config.yaml
num_attention_heads: 8
norm_place: "pre"
parallel_block: true
schedule: "wsd"
MLP neurons of a small language model. Each row is named by its layer, matrix (gate and up: input weights) and neuron, and shows model dimensions 32-159. Each number is 128 + 24 x the weight over its row's rms, rounded and kept within 0 to 255. Numbers have three digits each. A neuron's up and down rows have the sign that makes its largest values positive.
After each neuron's rows, "fires after" lists the tokens most often just before its 100 highest values on Wikipedia text that the model never trained on. A number after a token or word is its count.

L7.gate134:126150162128116143133142107120109134096081135133114146133168099167070130123092143074146133145146157140162140146106115141165129104137120078136153146136156153099134115126129111171122165129169107139074106143147113144131072132141124107168144132149147145114153150134139125138131153126141125148156124118143129141137144183152097107129131149147178138205108190154111149149137117143129141158140
L7.up134:176095143141132133106154123097130105103137140121105159153129119097151158163110136124121135128137121147133173190156150117138104179154119097131121090143122151131131115112149142123092139134110124174139117157091084173130144148131080126143169115193110125112123118090132168121138140092133132131145127172124143102127122110073121109122154100131137124130084137105128115135104160122100106091123
fires after: " the" 14, "ab" 11, " an" 8, " E" 8, "m" 7, " ex" 6

L7.gate157:087147079133092092116134162122108091173128118110105094157120119134124120109115139130169121186181158134109179111144108128118108099129136118152147138124074109122140138126143075170119160108115132148116141142134116095124131131141138129108135166123114136126119149111128109086168125132115147126145135085119167160104143092125129150168101126128093123185089137177134102129174130090125110141122
L7.up157:133134113090126168117104136078139115104120120135130144122149118151117089114115167135131158117130103118156162076122127148110084135097152135115106140150101125109103163098089107086128160114103136135136093135108100143179136112167143114156118079138132117132144135172100168096175096138128131135167123162185161116131126088127133115139124124108131117121112104136155120127120106151155114109161
fires after: "ou" 14, "ur" 10, " and" 10, "al" 6, " West" 6, "ran" 4

L6.gate19:136122125126140105127105135134132115119120166126106103104111142151138117202116160127128113154122116106140118132125126083150100086153135119121125156099132136136102148085118126096128137090114135170135144142122154149110156131123139150100189127127088146150123117126137119091110140063169125103099135161139118119190082190104080118166133108131107128121124137122156109177127137142108169116127
L6.up19:125146143143110120147139117129165142103142098093118134154102128121157104146134138139159116149094135089096059149115152110089118137142148095117094152057107124155156151125128110154169088147135153172110154087117138096157128136148077149136101134104153122122124107146123140153122167108116091139183126160126113125120102152127091150099107138124143112124153133122115127113169134160157160132161
fires after: "o" 13, "ff" 10, "le" 7, "il" 7, " ch" 7, " •" 6

L2.gate170:117161140154166094129130107126187116138126156138177130125104115158123084152161136105104096115138151068162151088163153134155072165130094168111123138105152147121145134146126116131151156163108137149098109137166119088148120096160132141141151134132146112162123173120159178132146135122130115088160128161151089170135132101119147099113115109100133150148107125161126145113121112111126122132144
L2.up170:116148179175147104198104116133105146122143095130123153129116126144130121126093156130106133110158138130124128122124143148116126112134085124127111114134114103124153153185116077107127100140094154147071115159137120122138131108118141139115109134110094097183111116184128096126079149121080079120125159134113096117154096125104135132115131135139139054133095105162120130148129118168100132108145
fires after: ".\n\n" 23, "." 17, "==\n" 8, " and" 5, ".\n" 4, "===\n" 4

L6.gate33:142117138132156141111155146150145141117126119153137184161092103134098109106154068111099127135139102149143146148150076131120119112120104148103182161102144109081105117119129108150159140130143126113127111142118143088099132161111105149109129163113124118144172147135143108127121132095154145122097196148141168113119156150156142161107115122112150155101135122117155120134176117082123083116126
L6.up33:130139115113139092126156106151108138086131110142157192139091140106107127142138114128084147166079124113153157171111140109145101125128098096112116119124109115141114148127094098089145153112130087101150086122117188132135111105168123138116062129103106116139122130124169116105157133159118130088138104136111129156067133153140108128150110128136153149114151160162153095126156126073109126111136
fires after: " In" 24, "v" 10, " s" 10, " con" 9, " inv" 7

L9.gate63:097072140109123122153129143153137119125117111165145109122091131111114131122119120166120154158095134095157114148117099093178110133149126150147075133139123163128139110138125187116128124136145109137077085128139117154077098142117165151174137104105123137095135126147106122151166096121149150126121133127138133137112129164142107144116117104145137134179132119116155076122087093133124115117109
L9.up63:114114128131183126127127086114115139148123150169138120139159119106135142130128105110150154163124119121143129123158115138147061131141182139135157137119161121089143156094132172046143151150126107128120134111131120073115155114121126140082130085128115102122107163106118121097183189132136150103120124107145128128133132127112107125122132151157152131120114102096108064109147112111128129167105
fires after: " cont" 14, " dist" 9, "en" 8, " R" 8, " l" 7, "t" 6

L7.gate43:148125130147103163108128131124128124130109130125166146110106117157112118087173130119119168157137156154141158160150107165127140133140110111127141103135119142142162160168162138113110122115137136136148127148146112112139121133101109160104143161128081116213130162161148156070113160151133148141124128139148156161134140175100130140175157148112157106141109102134114143090102122151131104182108
L7.up43:126112115114132143122124094127102116081160111124166163134105175130129117162115086129102148096096110157063133148120122170119131070123139088098144110099147080125130136141120134124141137089121116095113117133136127163113119134118151139133146131139130135125105100117129141132090159137116140168085118116107134142085105096154114124120141126129132124160169143137132122075101148133163130126106
fires after: " re" 23, " E" 18, " under" 8, " al" 5, "A" 5

L6.gate218:153156102160120078125119144158148127103201101126087133153105125156101138125146085110147129137128141131121149116166135105126127101102116122097127125126149124122118140104098099116101211103162108130158085134149092093098115133104117139122076101150123155169152138089102109104114142132122128141105136151197125121138115097118075168097130125176138160125116099126160148144141133125138144132148
L6.up218:131071107117116112112120104152122131114115104117118103116086114110128117146128100112167104071132114136164131122172175094129129117130127148129120152135129063156105139096109128107098145118171166154165085126142126142110150099132136160152139118135161127153105150067066128119107146160166132127120144132108153159102109113170094136089119138146111107116127121114158126125154104105112135121173
fires after: " ro" 22, " Ro" 15, " r" 10, " St" 8, " R" 6, "ro" 6